config = dict(
    num_hidden_layers=13,
    hidden_size=320,
    num_attention_heads=2,
    head_dim=64,
    lr_mult_down=1.5,
    decay_fraction=0.767,
    doc_mask=True,
    dataset='wikipedia_en',
)
MLP neurons of a small language model. Each row is named by its layer, matrix (up: input weights) and neuron, and shows model dimensions 32-127. Each number is 200 + 40 x the weight over its row's rms, rounded and kept within 0 to 999.
A block is one neuron, or neurons of one layer that tend to fire together. Before each block is what it responds to, as a language model described it from the Wikipedia text at the highest values.

Description: Split-word piece after C/G/F. Mid-word pieces like re, ro, or that follow a split-off first letter C, G or F, as in G-re-ek, C-re-ative, F-re-ight, dec-re-e.
L2.up313,127,134,251,233,231,161,188,165,211,175,179,163,201,113,195,169,175,204,215,179,127,183,221,191,245,197,150,169,234,230,227,232,215,201,191,201,139,252,230,173,261,211,237,179,160,215,222,226,152,124,233,90,121,188,248,261,171,209,203,197,204,147,224,180,202,181,207,165,229,189,151,138,233,282,183,281,245,180,215,185,164,203,180,207,295,198,143,194,192,143,245,251,213,255,270,266
L2.up499,260,207,170,224,143,180,251,109,193,217,228,187,190,246,219,227,137,242,220,196,207,213,197,168,193,160,220,202,212,324,155,218,187,158,237,147,257,138,230,205,243,235,255,155,133,187,189,201,195,254,173,193,216,209,205,163,160,195,228,112,204,182,274,252,221,171,128,123,262,182,263,174,189,224,128,203,135,180,142,192,239,223,177,216,229,248,198,189,251,245,159,279,254,253,235,158
L2.up1107,215,133,201,254,119,190,168,180,206,237,239,241,153,230,178,186,190,247,234,225,257,232,168,149,200,184,250,240,195,240,168,193,164,210,239,200,183,173,175,165,262,270,163,146,175,203,134,170,185,201,176,220,167,227,278,156,208,142,227,202,217,223,217,180,194,196,174,209,263,184,117,192,193,168,100,205,169,218,185,197,180,140,233,206,229,205,202,159,215,180,237,277,221,253,245,218
L2.up1214,223,199,217,140,135,210,209,208,216,150,129,152,268,309,225,170,192,160,149,212,147,161,216,269,260,271,237,229,227,246,155,175,289,169,150,205,190,239,208,182,186,193,219,193,184,158,188,327,185,171,181,263,122,231,144,254,172,247,184,176,185,176,169,242,132,165,166,201,200,170,165,146,220,262,117,156,174,234,251,162,212,185,206,216,208,135,167,193,221,198,206,178,174,207,272,153

Description: Quantifiers and the prefix pre. Fires on quantifying words that begin a noun phrase, such as most, all, several, many, other, both; also on the prefix pre and word pieces after P.
L2.up549,161,184,164,202,180,165,199,200,201,188,192,244,210,220,183,204,135,173,177,205,152,215,181,285,199,201,231,202,201,131,164,157,165,257,247,270,180,148,227,234,147,187,212,173,208,196,205,219,252,150,205,228,196,127,225,200,253,251,216,209,196,196,216,172,95,141,201,246,219,225,195,300,158,67,163,157,166,186,160,219,213,195,207,126,226,216,254,226,187,237,218,182,186,207,201,165
L2.up621,180,165,244,224,169,270,254,247,189,214,160,209,166,248,176,238,165,174,233,199,265,156,185,201,233,168,201,286,224,178,153,162,188,230,249,272,161,159,219,183,214,116,252,156,109,213,245,185,182,178,200,182,215,238,249,197,177,141,202,239,250,129,220,184,176,280,240,171,250,180,205,231,239,271,229,156,225,271,270,189,179,200,146,154,182,199,262,152,197,222,195,173,205,264,197,180
L2.up957,201,179,239,244,205,204,233,165,211,183,155,204,190,262,177,230,155,204,221,210,125,176,153,185,209,211,194,174,139,165,108,201,242,229,225,243,156,200,225,281,239,185,145,192,133,256,174,168,173,216,194,248,214,157,239,237,219,263,179,249,213,181,227,205,192,218,212,200,212,215,175,187,212,198,182,157,174,330,232,263,228,275,199,152,184,227,284,243,175,260,182,194,226,274,212,174
L2.up1139,246,144,186,210,198,244,226,129,187,169,232,190,221,160,148,305,205,174,129,214,256,150,203,198,281,265,184,191,210,142,141,250,121,273,216,207,178,160,273,208,218,194,137,215,170,192,264,177,185,218,164,143,181,166,178,194,166,183,149,204,187,175,249,269,248,199,231,190,190,138,179,216,218,301,202,154,175,221,231,258,188,211,230,150,169,229,188,241,196,220,239,262,258,258,160,253

Description: Word-initial prefix fragments. Opening or early pieces of words split into several tokens, mostly pre, dis, su, ur after p, re after P, as in pre-served, dis-pute, p-ur-poses.
L3.up181,223,184,238,205,202,186,216,283,239,150,187,216,186,189,224,195,187,167,239,202,212,257,151,196,173,132,232,257,169,211,173,183,228,153,171,215,193,211,189,205,232,103,188,175,195,163,226,195,257,250,156,217,239,207,192,224,235,185,215,156,190,246,151,265,232,164,243,172,190,193,190,178,185,171,161,187,162,248,180,238,242,202,137,129,236,152,289,209,278,202,216,205,178,170,191,196
L3.up424,156,152,219,208,210,176,227,159,234,154,161,204,238,189,188,239,118,129,255,167,209,152,123,242,259,213,224,194,230,192,193,179,252,168,156,153,195,229,210,194,207,221,192,201,146,182,156,267,220,255,207,178,137,234,197,220,243,199,178,185,221,229,190,183,172,184,216,248,139,246,164,185,183,217,176,187,212,237,209,216,168,238,222,232,274,235,189,213,230,273,206,256,194,235,125,249
L3.up651,154,168,211,196,204,242,158,240,159,226,141,205,155,280,169,156,127,199,219,162,167,150,199,258,185,145,177,147,170,200,219,160,181,176,230,203,253,183,212,175,173,185,190,173,230,229,302,249,199,230,266,227,171,164,212,185,187,272,225,241,284,128,303,210,154,203,187,183,209,199,262,264,192,227,230,158,191,169,260,256,177,258,209,259,186,187,197,160,251,148,159,250,200,189,244,148
L3.up740,185,227,230,164,233,182,173,188,214,173,149,187,145,225,241,245,108,263,228,186,214,238,178,131,218,149,150,159,138,164,161,150,160,187,137,175,216,216,216,116,205,167,221,168,142,239,228,132,290,310,163,205,249,147,266,216,177,240,191,218,182,267,136,169,167,195,282,181,216,153,175,202,216,187,187,202,231,265,238,290,167,217,180,226,302,265,186,210,160,206,184,152,187,190,169,227
L3.up782,183,207,180,190,181,208,161,251,196,149,284,245,241,256,145,194,216,242,195,182,270,294,140,229,200,188,197,236,276,140,185,170,250,247,159,181,226,164,167,286,243,205,201,158,234,172,324,233,220,194,210,247,212,146,210,200,192,210,167,219,168,173,152,199,202,166,166,136,192,211,219,255,121,172,128,257,186,168,202,183,205,186,163,92,204,231,216,177,183,133,113,175,185,235,227,119
L3.up812,187,245,166,153,176,138,218,128,247,291,156,223,289,275,258,126,161,227,256,241,214,124,210,212,167,217,193,137,196,241,170,175,248,211,222,162,185,230,207,120,235,176,173,155,172,180,227,158,228,224,250,144,145,180,218,203,216,223,148,184,204,216,222,102,202,214,248,199,226,182,250,205,196,195,176,190,211,221,190,192,162,157,294,122,213,213,260,123,252,164,237,214,174,160,176,158
L3.up1100,171,260,200,190,218,196,172,235,163,235,191,219,205,177,177,259,262,200,246,210,170,184,212,241,151,174,197,161,193,169,154,191,196,182,192,192,204,243,159,179,177,165,196,183,198,125,157,276,121,254,244,244,235,206,297,218,127,266,181,167,141,183,232,200,186,207,257,174,285,196,183,234,237,225,223,299,196,255,193,279,111,195,182,142,222,244,188,153,218,193,205,244,116,153,223,155
L3.up1202,203,176,202,212,228,204,202,239,215,238,163,184,145,191,168,210,189,232,187,246,116,150,215,238,147,189,200,217,217,257,166,214,140,215,156,184,183,208,202,220,162,215,195,223,192,170,144,276,241,168,194,199,155,201,295,214,187,161,223,184,237,176,175,189,207,188,291,245,282,219,198,161,127,137,190,173,167,234,257,185,230,274,220,244,221,213,163,154,154,262,207,211,186,159,263,202

Description: Sports-stat word pieces. Mid-word pieces in sports and football stat tables and bios, like "s" in Apps/plays and "score" in scored; also "row" in growth and "iv" in university.
L3.up243,227,232,195,129,169,135,222,200,207,224,266,214,225,227,279,238,196,199,190,291,225,206,203,141,136,206,237,201,162,91,147,177,169,201,202,171,253,149,212,259,182,215,153,201,201,159,227,249,171,296,197,204,169,192,200,326,185,128,246,200,177,199,244,216,207,205,237,246,198,138,240,200,214,185,145,250,200,258,159,200,146,247,184,150,162,155,167,235,106,153,172,174,286,199,238,270
L3.up340,186,248,225,209,162,230,190,198,217,191,199,153,247,212,239,203,142,224,144,199,204,261,191,214,189,211,222,225,230,250,216,184,201,157,194,152,146,152,198,240,161,226,235,126,138,161,106,174,198,151,276,205,112,164,242,235,178,255,176,224,191,178,213,233,130,257,174,130,312,160,196,264,223,207,237,275,217,234,264,162,194,219,198,172,209,217,215,229,190,125,140,224,221,229,162,201
L3.up524,175,224,175,210,186,154,186,241,182,189,298,264,139,201,224,154,171,195,271,229,279,207,174,248,182,166,132,169,205,224,220,255,131,226,218,194,211,211,199,283,259,86,193,168,196,264,214,215,193,192,158,265,232,119,174,256,153,139,150,179,187,210,230,204,147,160,175,133,222,181,301,185,207,240,279,225,256,265,151,185,233,204,219,176,168,214,227,200,165,204,223,235,196,189,200,222
L3.up686,209,119,192,191,164,166,204,200,195,218,138,266,164,286,168,172,198,189,235,215,219,215,151,208,269,188,132,225,158,106,192,252,212,255,210,138,235,255,258,231,213,129,229,226,128,114,218,155,219,228,227,239,256,206,266,168,218,219,251,167,183,190,224,161,203,136,246,138,214,143,192,156,193,195,178,238,246,179,232,210,278,190,188,201,240,127,212,217,198,279,185,263,273,307,145,203
L3.up690,262,186,159,109,239,186,212,148,192,269,189,218,172,193,240,206,135,235,152,223,216,276,259,158,225,203,199,230,209,143,234,244,228,174,230,182,220,243,274,287,235,249,260,180,266,118,231,125,209,204,205,268,193,131,154,287,207,179,243,218,227,191,215,228,187,204,190,185,247,113,146,116,221,221,200,254,194,193,255,248,218,175,197,218,166,217,220,170,123,215,173,209,212,217,193,190
L3.up698,185,215,282,230,213,194,194,222,166,223,198,138,158,220,183,214,228,189,207,168,201,207,163,270,101,247,187,254,165,212,152,218,206,141,246,155,186,174,241,238,255,165,201,229,156,218,134,195,259,208,221,223,342,171,224,243,157,236,171,200,204,160,193,154,259,211,204,127,240,167,204,188,195,189,188,101,125,219,128,241,231,279,276,212,226,224,211,200,170,205,197,223,160,259,144,230
L3.up875,256,182,187,193,182,166,207,144,258,205,262,238,171,202,171,238,191,202,191,209,229,223,280,260,183,220,210,124,170,152,214,232,244,247,198,197,256,210,202,168,178,217,290,144,211,159,254,226,227,197,178,208,209,187,205,217,144,224,171,178,231,242,210,192,168,265,201,110,223,233,178,155,228,264,196,175,189,234,275,196,272,182,209,159,280,241,187,178,161,184,224,226,257,225,157,219
L3.up949,190,232,215,129,201,220,204,207,180,246,206,263,215,292,203,256,259,222,222,127,202,157,222,211,142,232,189,142,247,92,198,271,214,169,241,161,249,188,251,255,252,139,183,262,174,128,190,213,210,204,210,213,186,201,272,223,185,233,183,233,114,143,229,219,204,224,159,147,181,218,255,242,252,185,269,257,121,210,164,252,220,215,168,133,240,241,238,150,215,193,154,225,190,278,202,153

Description: Introductory-phrase end. The comma or final year digits that close a sentence-opening adverbial phrase just before the main subject, e.g. "Before entering politics,", "By December 1880", "At the age of 11"; weaker hits on mid-word pieces.
L10.up409,199,187,162,214,176,223,180,161,175,196,185,105,201,205,155,177,81,142,199,195,187,202,232,278,138,191,173,272,167,201,176,145,179,146,165,160,189,213,222,222,162,210,187,177,207,205,265,212,223,233,158,281,240,154,213,194,185,256,190,184,214,173,216,131,173,186,243,186,145,212,298,196,152,103,183,255,232,245,169,291,192,70,188,189,265,220,275,254,206,242,287,216,146,224,183,220
L10.up529,238,259,277,236,205,203,161,211,260,171,155,207,191,260,176,195,291,242,156,236,158,215,175,220,268,168,173,222,253,130,241,258,178,229,216,139,168,267,219,225,184,184,165,166,147,166,243,261,234,219,230,154,226,217,174,223,219,202,215,120,194,210,231,233,150,243,192,221,188,227,227,201,111,177,174,181,130,221,175,248,179,229,144,223,238,277,234,159,235,170,218,125,100,277,175,162

Description: Sports table header abbreviations. Word-final pieces of abbreviated column headers in pipe-delimited sports statistics tables, such as the s in Apps and the F in GF; weaker on mid-word pieces elsewhere, e.g. immediately, perhaps.
L10.up514,275,177,164,180,140,186,207,133,160,263,248,256,235,163,227,189,214,273,250,237,191,252,181,192,252,169,172,275,252,217,204,248,199,180,168,258,182,267,242,137,214,264,257,198,198,221,186,206,247,221,168,178,189,91,171,278,132,193,135,160,191,274,196,165,221,230,185,161,201,263,195,215,267,197,148,179,153,186,258,258,180,141,223,232,244,154,214,208,195,106,226,195,167,172,186,179
L10.up1145,158,232,178,123,214,233,191,191,160,232,156,181,158,198,161,204,213,217,244,217,227,180,185,211,284,210,196,251,188,204,217,239,178,228,155,220,286,268,198,241,194,205,102,185,214,180,300,199,303,189,163,154,220,152,192,197,224,225,216,160,183,189,268,180,192,237,166,184,177,168,228,168,134,152,194,173,172,239,163,281,147,202,250,192,286,199,195,214,237,151,218,190,163,273,180,204